Weights of a small GPT-style language model, trained from scratch on English Wikipedia.
Size: 12 layers, width 256, 6 heads of 64 (2 for keys and values), MLP 704 SwiGLU, vocabulary 8192, 13.8M parameters.
Architecture: LayerNorm before each block, rotary positions, no biases in attention or MLP, untied embeddings, normalized queries and keys.
Training: a variant of Muon for these matrices, 11282 steps.
MLP neurons of a small language model. Each row is named by its layer, matrix (down: output weights) and neuron, and shows model dimensions 96-159. Each number is 200 + 30 x the weight over its row's rms, rounded and kept within 0 to 999. A neuron's up and down rows have the sign that makes its largest values positive.
Before each neuron's rows, "fires before" lists the tokens most often just after its 100 highest values on Wikipedia text that the model never trained on. A number after a token or word is its count.

fires before: "=" 100
L7.down687,222,223,188,233,176,182,223,191,193,178,187,195,176,209,203,171,181,203,179,212,184,195,0,223,199,227,180,196,182,193,211,221,204,193,232,165,199,204,223,213,177,182,215,172,165,185,199,175,185,215,224,201,211,214,189,219,180,200,196,185,219,213,216,196

fires before: " |" 21, "." 15, "\n" 10, " p" 4, " pm" 4, "\n\n" 4
L6.down169,188,173,225,213,151,210,176,210,172,167,174,203,177,228,190,194,144,205,245,209,204,167,159,152,203,222,158,173,182,190,180,217,171,229,215,198,174,267,215,228,216,223,198,172,226,205,228,168,171,180,217,187,247,281,228,201,192,207,210,207,191,211,198,197

fires before: "=" 93, "|" 7
L3.down495,211,251,230,211,199,177,172,182,176,226,195,184,223,196,209,164,201,179,194,231,183,191,123,171,172,218,211,164,181,231,201,244,165,217,205,237,166,201,197,176,196,176,193,234,190,202,203,231,211,216,200,226,197,192,192,208,174,215,206,239,188,224,187,209

fires before: "\n\n" 36, " He" 15, " She" 9, "\n" 7, " In" 4
L8.down685,210,200,216,217,198,206,249,220,167,220,172,205,207,215,203,204,225,221,137,152,195,229,65,183,195,178,195,194,191,232,222,146,208,194,229,220,214,209,176,201,181,195,176,191,236,172,237,139,154,187,200,168,206,200,171,194,206,215,182,182,194,214,224,256

fires before: "\n" 36, "  " 14, " —" 6, " P" 6
L5.down485,198,264,224,218,167,225,203,195,222,190,241,157,158,201,247,196,164,219,193,229,145,221,183,231,163,213,213,123,185,176,164,263,215,195,188,149,214,217,185,206,140,160,213,184,173,192,269,199,179,181,178,171,210,195,248,221,237,197,139,199,139,196,174,212

fires before: " |" 29, " /" 26, "com" 6
L5.down263,207,174,233,183,193,234,226,213,204,182,220,210,182,185,147,213,237,213,179,216,215,175,188,184,222,155,203,204,148,192,150,259,143,220,178,201,200,176,195,158,259,173,175,202,195,162,209,154,208,238,188,201,193,154,197,233,185,186,217,223,231,170,196,228

fires before: "," 86, " |" 6
L7.down313,179,224,147,158,213,228,173,199,229,219,253,205,167,193,209,172,206,278,160,221,258,178,144,216,255,224,227,198,187,236,171,184,204,218,238,232,184,162,194,212,202,157,163,226,188,220,182,217,203,228,223,217,183,182,170,161,180,195,202,186,195,262,197,204

fires before: " |" 52, "." 34, " 3" 6, " 2" 4
L8.down400,190,206,216,167,197,195,202,237,175,186,227,243,274,222,215,224,211,182,202,225,142,175,202,220,226,189,154,224,198,153,188,194,200,249,250,163,206,220,172,210,211,166,148,215,214,198,223,204,194,222,202,233,177,201,202,208,218,215,167,216,189,195,189,151

fires before: "|" 96
L7.down663,166,192,160,234,216,234,162,191,193,168,151,162,186,202,211,209,198,199,183,233,126,165,223,207,155,235,207,180,197,220,211,230,162,200,217,195,178,206,205,206,244,176,270,193,204,230,184,222,143,151,197,259,202,207,194,189,193,170,230,178,188,225,202,240

fires before: "." 27, "," 11, " and" 11, " at" 7, " in" 5, " |" 5
L6.down27,196,247,160,153,154,202,209,200,201,177,187,198,164,201,194,205,206,200,181,215,215,193,116,136,182,212,202,197,170,152,168,220,206,207,198,229,197,220,195,198,204,213,212,186,238,165,222,207,189,224,220,159,195,148,184,175,192,221,234,157,192,161,193,177

fires before: "\n\n" 46, " The" 12
L8.down571,235,174,174,246,188,195,207,262,200,214,181,200,187,218,247,278,253,165,161,194,242,234,44,189,181,179,198,212,214,169,242,178,155,216,219,219,175,186,207,220,197,232,188,147,244,235,213,205,197,186,186,211,213,167,180,163,164,190,184,229,233,168,242,189

fires before: " \"" 45, " |" 23, "." 9
L7.down627,203,200,222,207,221,199,161,227,226,179,219,178,243,164,161,213,259,167,155,198,201,208,217,157,217,197,212,238,162,201,191,224,153,260,224,189,212,206,195,153,222,208,228,215,208,178,171,198,152,212,217,142,189,161,248,174,246,187,142,234,177,188,178,211

fires before: " |" 62, ";" 14, "." 6, "," 4, " (" 4
L3.down319,209,150,233,141,189,246,201,193,162,231,195,226,219,250,184,181,154,194,188,177,236,208,176,194,166,235,177,235,200,222,187,216,199,217,225,211,218,170,237,171,209,179,229,221,210,189,191,223,190,207,171,206,187,177,223,132,199,226,207,191,183,162,206,201

fires before: "5" 12, "4" 10, "2" 10, "3" 10, "9" 8
L3.down287,171,235,231,217,230,182,208,275,169,182,183,221,216,202,187,170,175,238,162,210,160,225,130,184,230,174,182,190,239,198,167,177,228,235,209,194,160,220,208,192,213,241,206,219,224,215,141,224,218,234,164,199,199,153,212,199,186,187,160,200,158,164,208,202

fires before: "." 23, " |" 21, "–" 7, " (" 4
L8.down508,216,152,197,206,196,184,221,201,243,155,195,184,216,219,193,194,213,176,175,227,191,190,272,228,207,175,247,168,201,146,193,258,186,193,253,251,170,204,139,244,225,223,261,130,237,237,190,192,258,184,210,208,232,165,219,189,198,220,234,171,217,188,206,243

fires before: " /" 28, " |" 13, " (" 12, "0" 7, " mi" 5
L6.down237,196,187,209,205,202,179,203,190,248,272,160,257,216,244,188,253,183,177,165,222,202,201,216,219,213,143,192,214,218,214,291,216,171,199,206,155,163,197,163,208,176,197,186,136,178,254,226,202,252,238,154,170,201,196,224,224,215,174,199,171,213,196,163,244

fires before: " |" 27, ":" 21, "," 4, "*" 4, " was" 4, "(" 4
L6.down101,179,231,184,200,192,207,193,199,260,184,257,150,190,176,224,202,193,185,200,220,202,242,182,188,199,191,246,161,221,170,218,155,163,229,210,204,175,256,123,211,188,187,212,205,180,220,203,188,142,186,254,167,178,112,191,185,211,170,149,256,238,224,189,187

fires before: "\n\n" 13, " He" 11, " In" 9, " The" 7, " This" 6, " At" 5
L8.down18,164,191,208,213,200,207,193,274,195,269,157,228,179,184,209,170,217,247,154,207,197,241,84,241,217,180,200,187,216,199,193,204,234,212,245,215,221,185,170,185,205,208,151,104,241,185,196,243,209,226,227,168,219,145,187,207,209,199,174,181,259,181,180,222

fires before: "=" 38, "-" 31, "|" 18
L8.down1,181,249,212,193,270,180,191,207,276,129,235,156,208,223,219,184,148,153,187,200,161,189,77,192,238,211,251,202,194,241,192,219,195,221,223,213,192,247,174,198,201,200,172,221,184,221,165,233,216,186,245,233,187,213,223,224,162,202,161,202,168,188,205,188

fires before: "–" 26, " |" 24, "-" 17, "." 15, ";" 7
L8.down651,185,190,218,185,208,241,228,255,168,133,208,174,201,186,165,190,166,176,221,183,165,251,248,183,272,245,166,188,185,173,159,159,180,228,233,163,174,217,157,168,184,173,242,188,206,226,172,164,138,167,187,246,198,215,208,206,210,236,231,174,242,154,181,174

fires before: "=" 46, "\n" 8, "com" 6
L6.down691,197,230,206,191,228,232,220,191,192,207,209,177,181,237,170,187,192,163,201,170,171,250,153,219,203,166,209,212,178,234,146,161,233,249,193,280,167,198,245,263,190,216,211,248,208,220,188,203,187,213,214,164,200,233,193,215,207,242,165,220,173,169,230,166

fires before: "|" 77, "-" 14, "″" 5
L5.down489,193,171,191,192,156,190,234,209,181,161,179,175,225,238,220,195,201,198,162,203,173,136,198,242,198,186,243,139,144,184,213,198,210,123,230,152,206,207,224,163,222,200,258,261,240,192,237,198,276,191,174,224,212,202,197,196,214,178,190,238,204,191,181,197

fires before: "-" 58, "|" 13
L7.down578,200,183,237,228,188,179,229,170,222,229,220,240,145,213,199,251,192,248,195,225,161,249,198,93,174,212,193,242,208,214,194,212,180,161,205,179,237,224,155,214,256,203,219,199,247,189,207,212,241,202,190,197,238,205,196,173,194,149,225,204,226,225,222,165

fires before: " as" 31, " with" 8, "ng" 7, " to" 5, "on" 5
L6.down168,238,194,171,182,231,207,187,166,192,208,195,185,198,168,195,214,218,182,179,213,229,178,112,193,229,233,206,174,185,224,137,209,231,182,225,203,198,245,187,236,234,170,208,180,270,146,221,188,181,223,244,196,252,265,168,197,163,205,198,202,178,202,156,180

fires before: " |" 31, "," 17, " (" 10, " in" 5, "\n" 4, "%" 4
L7.down536,203,221,171,217,206,202,163,223,201,238,253,228,164,232,146,250,220,200,108,234,233,197,216,231,193,177,205,237,216,190,247,284,241,191,169,188,195,208,196,204,191,211,251,235,168,209,101,195,210,191,201,163,158,156,219,145,202,252,220,222,155,159,183,183

fires before: "=" 100
L6.down280,223,217,190,217,169,189,191,189,197,201,181,204,216,188,217,167,199,211,188,208,210,178,57,241,165,207,184,201,185,220,205,259,164,209,246,163,214,202,185,212,170,179,210,152,153,219,173,211,198,201,211,219,204,191,211,186,237,204,205,206,227,201,197,220

fires before: " as" 16, " in" 12, " to" 10, " on" 8, " from" 6, " by" 5
L7.down637,215,167,211,165,189,149,193,202,200,219,223,222,199,201,182,230,206,186,178,220,222,212,143,157,245,151,196,250,170,166,177,215,189,233,209,262,192,192,189,249,178,233,169,191,209,168,186,225,176,177,261,163,212,225,152,198,186,237,207,174,152,239,218,259

fires before: "," 25, "." 15, " of" 11, ")" 7
L6.down87,211,174,179,141,218,231,183,192,171,189,192,191,176,239,200,189,193,168,160,198,213,232,125,222,210,214,226,225,179,199,166,184,197,175,195,175,233,208,181,205,220,192,270,178,254,182,174,219,198,172,199,146,203,196,200,155,173,176,245,177,201,186,215,168

fires before: "=" 50
L7.down28,173,178,209,245,226,181,184,245,179,207,199,175,214,197,165,177,199,182,202,229,228,188,145,226,184,177,195,204,205,216,220,189,163,223,207,199,207,199,217,202,174,184,156,185,182,171,190,213,210,168,220,223,205,193,196,229,193,212,198,216,175,199,166,172

fires before: "|" 61, " •" 4, "-" 4, " and" 4
L7.down421,194,234,253,188,245,204,183,201,215,227,224,198,210,214,211,244,157,167,166,239,194,151,232,241,208,197,154,200,203,222,201,252,202,237,190,232,143,218,197,195,251,222,219,252,190,185,200,192,240,170,236,185,212,224,228,197,176,183,197,158,207,183,214,171

fires before: "|" 73
L7.down241,215,227,185,192,171,210,218,175,210,261,168,202,236,207,194,168,183,188,170,170,128,190,277,225,221,243,187,216,204,175,254,130,132,211,163,211,212,166,197,189,187,189,192,199,174,196,139,175,172,188,244,217,207,241,187,208,194,248,213,215,225,242,171,227

fires before: "\n" 34, " —" 17, " 0" 16, " ." 7, "\n\n" 7, " 2" 4
L3.down315,160,223,156,223,227,222,226,235,177,166,221,183,237,191,194,218,139,195,201,236,237,198,156,244,203,181,151,131,190,217,207,263,168,194,242,237,197,229,249,217,162,240,225,176,168,197,229,209,196,233,187,129,171,197,210,202,241,186,238,212,187,222,217,191

fires before: ")" 34, " (" 17, "^" 7, "." 6, " mi" 6, "2" 4
L7.down88,207,212,218,212,215,211,227,191,173,205,227,162,157,269,166,238,261,199,177,217,170,186,248,214,217,162,187,200,221,135,211,166,176,183,204,158,223,187,236,171,208,141,200,209,216,213,173,133,174,205,178,236,127,178,225,174,174,189,215,208,213,228,184,135

fires before: "=" 34, "|" 18, "-" 16
L8.down273,198,257,198,238,213,207,216,169,210,210,269,148,231,262,146,190,219,179,182,222,175,187,241,194,199,189,210,204,186,211,190,224,191,194,215,265,215,271,210,208,170,211,249,187,183,188,205,169,225,203,245,212,219,170,206,210,247,204,176,186,166,189,253,139

fires before: "." 18, "," 15, " and" 9, "\"" 9, " to" 7, " in" 5
L6.down61,189,245,221,119,220,198,218,229,181,211,168,256,205,197,193,207,185,198,144,239,172,222,209,221,199,149,192,240,188,160,257,152,214,241,246,217,211,228,252,231,182,200,217,161,246,200,195,181,183,237,232,179,249,207,229,188,211,176,210,166,179,203,192,149

fires before: "\n" 57, "  " 10, "\n\n" 6
L7.down184,227,230,206,172,184,201,167,221,176,163,155,135,185,263,184,190,197,218,173,215,112,207,143,241,250,174,202,165,188,216,204,158,229,206,230,229,203,207,209,237,169,211,224,213,248,151,190,223,195,212,167,231,224,182,226,194,210,187,161,176,218,117,189,153

fires before: "|" 74
L8.down422,195,181,211,205,193,139,236,138,201,196,174,203,193,214,192,211,259,187,167,235,202,237,201,117,244,255,204,175,255,206,201,245,209,215,301,195,201,173,127,208,177,205,182,168,215,217,200,140,170,253,202,246,216,216,182,219,196,168,209,245,198,238,194,185

fires before: "\n" 70, "\n\n" 22, "=" 8
L6.down613,172,194,185,214,214,191,218,204,193,187,187,223,232,176,144,233,237,182,222,190,238,200,102,200,206,208,215,256,201,220,198,276,189,233,204,214,211,253,224,226,189,214,209,207,224,186,192,233,182,188,184,193,211,165,179,219,190,175,258,219,180,185,210,203